{"n_kv_head": 4, "head_dim": 64, "norm_eps": 1e-05, "rope_base": 10000.0, "qk_norm": true, "tie_embeddings": false, "beta1": 0.9, "warmup_steps": 411, "schedule": "cos", "batch_tokens": 32768}
MLP neurons of a small language model. Each row is named by its layer, matrix (up: input weights) and neuron, and shows model dimensions 128-255. Each number is 128 + 24 x the weight over its row's rms, rounded and kept within 0 to 255.
After each neuron's rows, "fires on" lists the tokens most often at its 100 highest values on Wikipedia text that the model never trained on. A number after a token or word is its count.

L6.up426 [129 155 149 131 144 129 130 108 121 107 146 115 160 166 155 162 165 122 100 124 137 184 142 157 107 110 122 143 148 108 101 125  85 181 125 133 112 123 143 164 140  98 114 112 124 129 124 120 131 131 123 109 154 157 153 105 109 102 146 108 121 118 145 148 149 170 124 142 135 101 106 116 130 109 107 139 167 151 123 142 110 148 137 125 144 118 104 102 154 128 118 113 135 137 141 139 144 144 121  94 138 107 146 172 139  75 143 204 126 130 161 114 169 129 113  97 165 129 135 199  98 142 150 117 144 127 124  78]
fires on: "in" 83, "st" 6

L11.up564 [ 71 163 126 103 129 138 121 116 146 104 127 133 102 147 124 153 110 176 141  92 138 154 168 152 117 143 124 159 161 141 110 175  77 138 111 135 157 150 105 143 163 108 130 107 162 156 166 132 137 108 151 183 115 133 134 119 128 156 142 145 118 166 105 137 179 101 139 125 151 110 143 133 141 133 106 120 117 155 147 123  98 132 103 172  88 113 136 162 131 107  86 112 123 157 111 124 115 114 142 120 102 131 150  83 104 154 129 106 152 159 115 134  99 176 117 113 152 101 116 122 113 110 141 155  94 147  80 135]
fires on: "l" 34, "w" 24, "e" 6, "y" 4, "g " 4

L11.up361 [ 98 112 120 165 134 140  69 189 143 149 133 134  92 145 118 121 129 132 103  99 101 138 137 131 142 133 149 124 130 111 124 176 106 153 144 166  80 186 128 136 155 124 170  97 101 163 106 131  98 107 147  89  97 132 128 105 130 169  93 100 115 169 121 148 141  90 143 140 139 128 157 137 159  95 110 163 130 103 121 134 172 159 110 150 118 163  82 127 128 125 108 115 137 162  90 101 138 107 136 154 113 127 152 132 127 126 142 125 107 158 135 178 122 108 109 148 124 151  96 124 120 118 115 163 109 125  92 106]
fires on: "O" 19, "M" 10, "U" 8, "S" 7, "A" 7

L8.up868 [159 151 130 159 102 151 122  99 152 160 126 112 115 161 150 155 130 160 140 127 104 152 135 118 147 102 103  77 113 126 147 146  75 121 139 168  71 112 144 154 148 137 100 123 146 141 160 122  91 108 104 131 166 152 148 125 152 105  88 159 123 159 194 178 134 135 173 157 152 106 107 144 130 112 123 129 103 156  97 136  92 157 161 180 153 104 134  92 117 106 144 149 147 144 126 132 116 177  77 121 154 131 158 175 128  91 156 125 117 150 101  95 145 174 125  89 145 119  62 152 109 137 133 126 119 137 137 164]
fires on: "u" 15, "in" 13, "c" 12, "X" 10, "Un" 10, "qu" 9

L5.up189 [132  91 121  98 137 115 120 138 154 127 155 150 127 157 126 134 120 133  69 144  80 143  98 135 145 118 107 101 120 100 140 120  93  93 116 115 114 101 151 136 166 116 143 106  90 127  66  96 154 123 138  95 168 139 111 142 155 138 126 129 154 112 151 154 159 112 150 164 160 131 142 134 155 121 163 106 150 104 157 119 139 169 134 166 131 159  95 140 152 156 150 130 126 143 116 132 127 130 157 150 137 128 148 120 132 154 177  94 102 148 147 112  98 152 109 122 149 166 174 108  96 161 125 118 163 106 104 140]
fires on: "iv" 36, "201" 23, "202" 13, "gr" 12, "pr" 5

L3.up95 [121 126 130 149 131 136 125 140 141 124 150  96 153 107 150 174 110 147 103 141 148 119 110  81 134 164 159 157 131 156  83 118 134 121 101 128 112 158 109 129  47  95 105 129 130 123 144 132 104 115 103 143 129 140 126 131 108  97 131 170 120 149 115 147 124 122 135 117 140 140  44 117 127 140 101 140 100 163 138 157  85 123 138 177 124 127 115 119 156 150 126 155 134 131 117 152 128 171 148 135 163 102  95 102 148 169 120 151 106 158 128 124 158 121 159 176 141  97 115  82 145 160 149 117 172 100  83 162]
fires on: "ug" 64, "pr" 35

L11.up96 [ 99 141 130 159 118 136  94 167 146 100 120 156 155 169 115 123  89  86 110 132  93 146 118 186 133 131 128 155 110 133 116 138 116 105 121  60 119 160 143 123 113 107 114 116 115 118 130 141 126  94 131 128  99 153 112 116 148 102 155 127 125 140 124 135 161 161 101 135 118 122 137 110 111 121 116 149 144 157 121 138 143 147 110 126 136 145 134  90  89  88  97 118 172 164 141 108 126 162 155 170 166  72 144  95 144  95 109 162  95 127 119 127 119 120 116 103 134 138 141  98 155 131 121 115  87 115  97 135]
fires on: ", " 51, "ac" 9, "e " 6, "ed " 5, "g" 4

L6.up481 [142 113 113 140 116 105 108  94 141 132  75 125 154 163  83 133 140 101 100 134 130 111 122 126 142 140 161 144 105 105 176 148 135 103 144  85 134 137 125 137 124 106 152 185 106 130 111 119 107 113 133 113 118 174 126 128 144  92 146 185 176 109 134 130 138 129 133 126  84  92  93  78 103  94 134  83 101 155 128  85 137 149 152 162  87 133 192  85 133  89 170 116 106 108  96 125 148  96 150 133 124 114 113 108 142 148 116 131 164 114 132 141 126 151 127  84 101 176 164 122 101 138 142 135 113 132 113 149]
fires on: "%" 86, "\\" 14

L5.up347 [146 118 107 120 120 134 109 152 151 134 100  98 137 139 113 121 167  92 114 163 156 152 117 141 103 121 106 138 115 137 120 155  93 113 161  63 133 163 105 138 115  94 101 107 123 125 145 141 124 143 126 145 168  99  99 157 138 140 147 156 111 118 171  99 126 150 143 138 171 138 125  94 136 103 151 134 135 132  82 113 133 117  95 149  95 141 110 111 132 116 164 117 180  98 147 120 143 132 168 102 156 133 152 109 120  65 120  95 128 137 148 134 120 134 154 118 134 117 100 124 109 103 127 156 172 152 169 117]
fires on: "|---|---" 28, "{" 13, "|---" 12, "=" 12, " " 10, "/" 8

L7.up760 [155 157  75  99 163 167 144 129 127 139 149  98 148 134 156 131 154 124 115 124  98 169 137 104 146  90 145 145 131 114 112 109 105 126 134 121 115 116 137 193 128  97 129 114 122 108 155 104  90  96 138 145 107 119 154 102 103  83 154 146 157 125 138 134 109 150 125 148 153 135  70 126 139 143 114 132 137 135 127  95 129 111 134 100  68  97  97 141 116 190 112 146 169 129 107 120 117 127 140 131 113 120 129 124 152 156 110 131 134 135 149 153 145 134 186 130 119 111 159 122 117 138 137 106 123 127 125 160]
fires on: "ug" 33, "r" 15, "t" 13, "pr" 11, "af" 7, "aw" 4

L2.up248 [148 141 152 109 159  91  99 134 161 134 123 126 139  99 134 114 134 126 139 123 109 121 133 157 150 117 104 133 131 102 157 143  82  93 109  65 145 130  72  88  99 114 122 107 118 129 137 130 148  92 125 131 111 132 122 147 117  95 185 142 136 116 126 144 160 169 143  74 178 128 131 193 126 149 117 133 117 177  78 180 120 127 139 161 157  94 126 129 141 142 150 115 116 102 138 126 105 129 143  98 139 104 158 106 111 147 118 118 121 119 157  79 108 147 136 111 136 156 104 137 127 136 169 135 147 122 143 114]
fires on: "In " 57, "$" 23, "\\" 14

L5.up299 [113 120 162 130 191  75 155 137 188 163 101 142 166 135 139 153 171 141 126  99 135 131 107 167 146 111 136 109  99 135 135 127 128  77 175 102 108 174  99 137 179 104 140 129 147 110 110 109 156 130 117 125 191 120 130 130 108 164 146 148 137 168 102  96 120 114 131 124 139 109 125  92 106  64 132 124 118 132 117 110 156 158 123 146 147 109 130 110 133 162 131 142 115 100 115 115 113 145 139 128 113 113 122 141 136  87 125 132 121 102 157 146 129 153 150 107 111 142 131 152  65 130 123 114 136 113 112 106]
fires on: "oc" 57, "se" 13, "=" 13, "ri" 9, "li" 5

L6.up46 [182 120 138 161 115 100 122  85 153 151 129 146 129 148 132 126 131 114 130 123 112 115 135 160 136  89  87 129 125 111 119 141 123  86 115 146 102 122 131 129 143 122 146 113 128 144 157 126 131 139 122 124 135 180 149 120 169 118 105 149 147 158 146  99 147 130 164 130 101  99 148 104 131  55 146 121 117 169 120 108 118 170 129 151  86  99 197 153 128 133 140 117 134 137 113 143  99 150 156 155 130  73 150  90  98 161 138 149 154 126 143 167 139 131 120 104 179 160 143 126 115 181 110 125 113  76  64 124]
fires on: "%" 85, "20" 7

L2.up557 [137 118 155 156 159 111 105 152 137 135 160 148 132 140 135  77 158 162 162 154 103 135  86 135 154 112 112 130 142 117 113 169  97  99 111  74 114 177 129 115 101  96  90 130 111 124 107 123 158  99  96 126 100 131 100 127 102  90 132 121 133 131 159 152 122 130 137  89 155 104 137 134 160 143  97 136 120 143 123 144 137 128 159 132 115 115  96 107 137 123 126 128  96 141 132 104  98 154 134 127 122 130 133 105 105 160 123 139 142 131 148 133 117 154  99 119 154 176 142 142 110 120 174 123 132 133 145 144]
fires on: "| " 53, "\\" 17, "(" 13, "/" 8, "$" 6

L5.up252 [ 79  75 128 192 160 142 131 157 108 141 136 147 116 124 129 138 140 154 125 127 102 170 113 161 118 137 111 151 114 117 157 160 103  80 133 109 149 157 117 143 146  81 100 114 125 116 136 135 137 111 117 145 145 120 113 150 120 135 160 155 102 177 174 154 138 105 125 114 129 108 115 149 151 105 142  97 137 145 125 130 162 113 123 147  97 132 145 139 164 184 145 141 148 146 157 131 112 110 113 133 115  96 123 145 129 100 137 141 145 111 126 157 134 143 133  72 128 140 103 179 126 124 122 101  85 126 117 131]
fires on: "ri" 41, " " 37, "/" 18

L5.up465 [ 87 117 144 145 119 146 124 142 115 152 157 135 120 137 137 112  99 132  91 101 108 129 134 137 131 111 111 137 115 127 151 130 112 100 147 169 110 154 111 150 145 140 144 147 125 146 104 110 114  98 153 127 135 132 149 118 159 125 126 145 140 133 127 142 126 108  93 130  90 121 166 121 109  94 119 144 110 163 105 139 123 156  93 125 124 164  93 132 110 128 151 131  80 127 102  96 106 127 139 118 115 137 117 121 143 120 124 146  87 104 120 111 118 106 147 139 170 167 153 140 101 128 132 112 160 143 138 145]
fires on: "ac" 30, "ev" 17, "our" 11, "od" 9, "U" 9, "M" 8

L6.up170 [149  70 147 143 104 105 145 107 156 156 139 125 149 143 137 151 128 116 170 124 118 116 141 154 120 112  97 110 131  93 113 125 117 112 100  91 114 138 144 128 142 131 140 109 108 133 112 139 133 118 154  73 100 152 100 147 137 100 156 132 114 101 159 113 133 132 139 179  99  97 116 150 127 107 122  67 146 147 130 121 121 125 157 115  66  75 104  93 175 115 156 135 134 106  58 104 104 124 125  71 163 135 136 134 108  89 153 137 157 169 124 114 113 108  87 104 191 153 145 147  96 185 118 130  98 106 108 135]
fires on: "%" 63, "por" 21

L5.up523 [142 153 135 152 129 145 140 116 108 130 114 135 149 176 111 152 127 122 153 136 143 123 130 173 158 120  99 189 138 109 162 191  86 102 162 130 113 106 144 140 162  86 146 119 132 161  80 121 158 128 106 119 116 110 119 134 149  82 108 165 159 146 141 148 155 159 138  95  97 127 152 156 105  86 105 104  93 171 124 169 126 191 122 128  91 114  96 149 138 114 142 136 126  67 133 109  68  85 153 135 105 103 155 123 121 109 166 128 153 140 123 128 121 113 152 105 142 144 108 140 114 150 148  92 118 103 110 147]
fires on: "%" 75, "X" 21

L2.up516 [170 121 161 107 117 145 118 144 147 131 153 136 120 135 152 101 129 118 139 132 107 122 121 171 158 109  99 116 134 156 109 120  76 117  85  86 122 143 110  78 115 112  97 106 148 130 143 121 160 133 114 158 128 149 115 121 120  91 133 151 165 158 139 166 115 162 143  46  81 124 141 174 118 158 112 169 105 160  86 170 151 132 168 157 153 111 134 152 135 138 160 130 151 143 107 149 108 149 151 118 144 111 163  58 132 128 108 135 115 129 137 143 135 134 144 105 161 161 136 128 123 131 138 127 132 102 121 147]
fires on: "$" 24, "were " 22, "\\" 17, "| " 16, "was " 9, "ew " 4

L3.up439 [123  91 102 113 161 125 119 121 151 123 125 134 140 113 109 120 149 124  88 118 136 133 133 172  90 145  95  93 136  90 136 170  98 131 153  93 131 136 120 157 212  53 150 155 139 148 128 117 140 123 162 127 151 145 123 122 119 131 134 103 138 101 144 120 154 110 154 146 174 129 178 133 121 146 118 123 125 126 121 133  95 158 165 175 103 138 116 138 145 129 141 136 144 146 115 107 125 102 154 138 102 124 122  86 107 165 112 140 108 115 151 127  66 142 132 113 111 129 145 119 134 187 111  99 168 111 135 103]
fires on: "202" 43, "–" 18, "200" 13, "-" 12, "201" 7

L5.up41 [128 113 154 121 159 160 101 145 131 115  89 127 144 121  98 125 162 142  55 150 114 129 126 151 117 112 130 120 116 102 115 100  87 126 118 104 122 137 105 123 164 113 122  94 147 108 131 100 158 184 148 107 170 130  97 117 133 110 101 142 149 160 139 181 155 142 136 183 124 134 106 121 107 119 148 104 123 125  84 106 164 116 141 117 104 132 111 123  97 172 157 158 162  71 137 113 144 134 143 127 120 117 159  75  94  74 134  96 138 124 134 135 171 137 137 146 105 116 119 100 115 133 157  96 120 134 138  93]
fires on: ":" 60, "{" 26, "|---" 14

L7.up49 [132 143 112 107 127 125 138 142 111 121 111 136 115 111 140  84  80 160  97  94 135 144 110 134  98 141 139 137 116 109 154 138 107 168 116 137 131 116 124 117 134 154 139  93 183 110 119  97 189 141 104 123 155 142 134 123 130 165 132 109 133 135 182 141  98 120 159 137 133 132 103 117  93 157 146 134 128 180 123 121 121 148 125 105 108 128  97 134  86 104 172 191 175 164 116 113 118 147 103  62 113  80 137 105 117 145 112 157 166 155 125 136 169 125 166 129 138 142 136 154 149 126 169 104 108  84 110 160]
fires on: "p" 32, "4" 31, "op" 13, ")" 12, "man" 6, "1" 4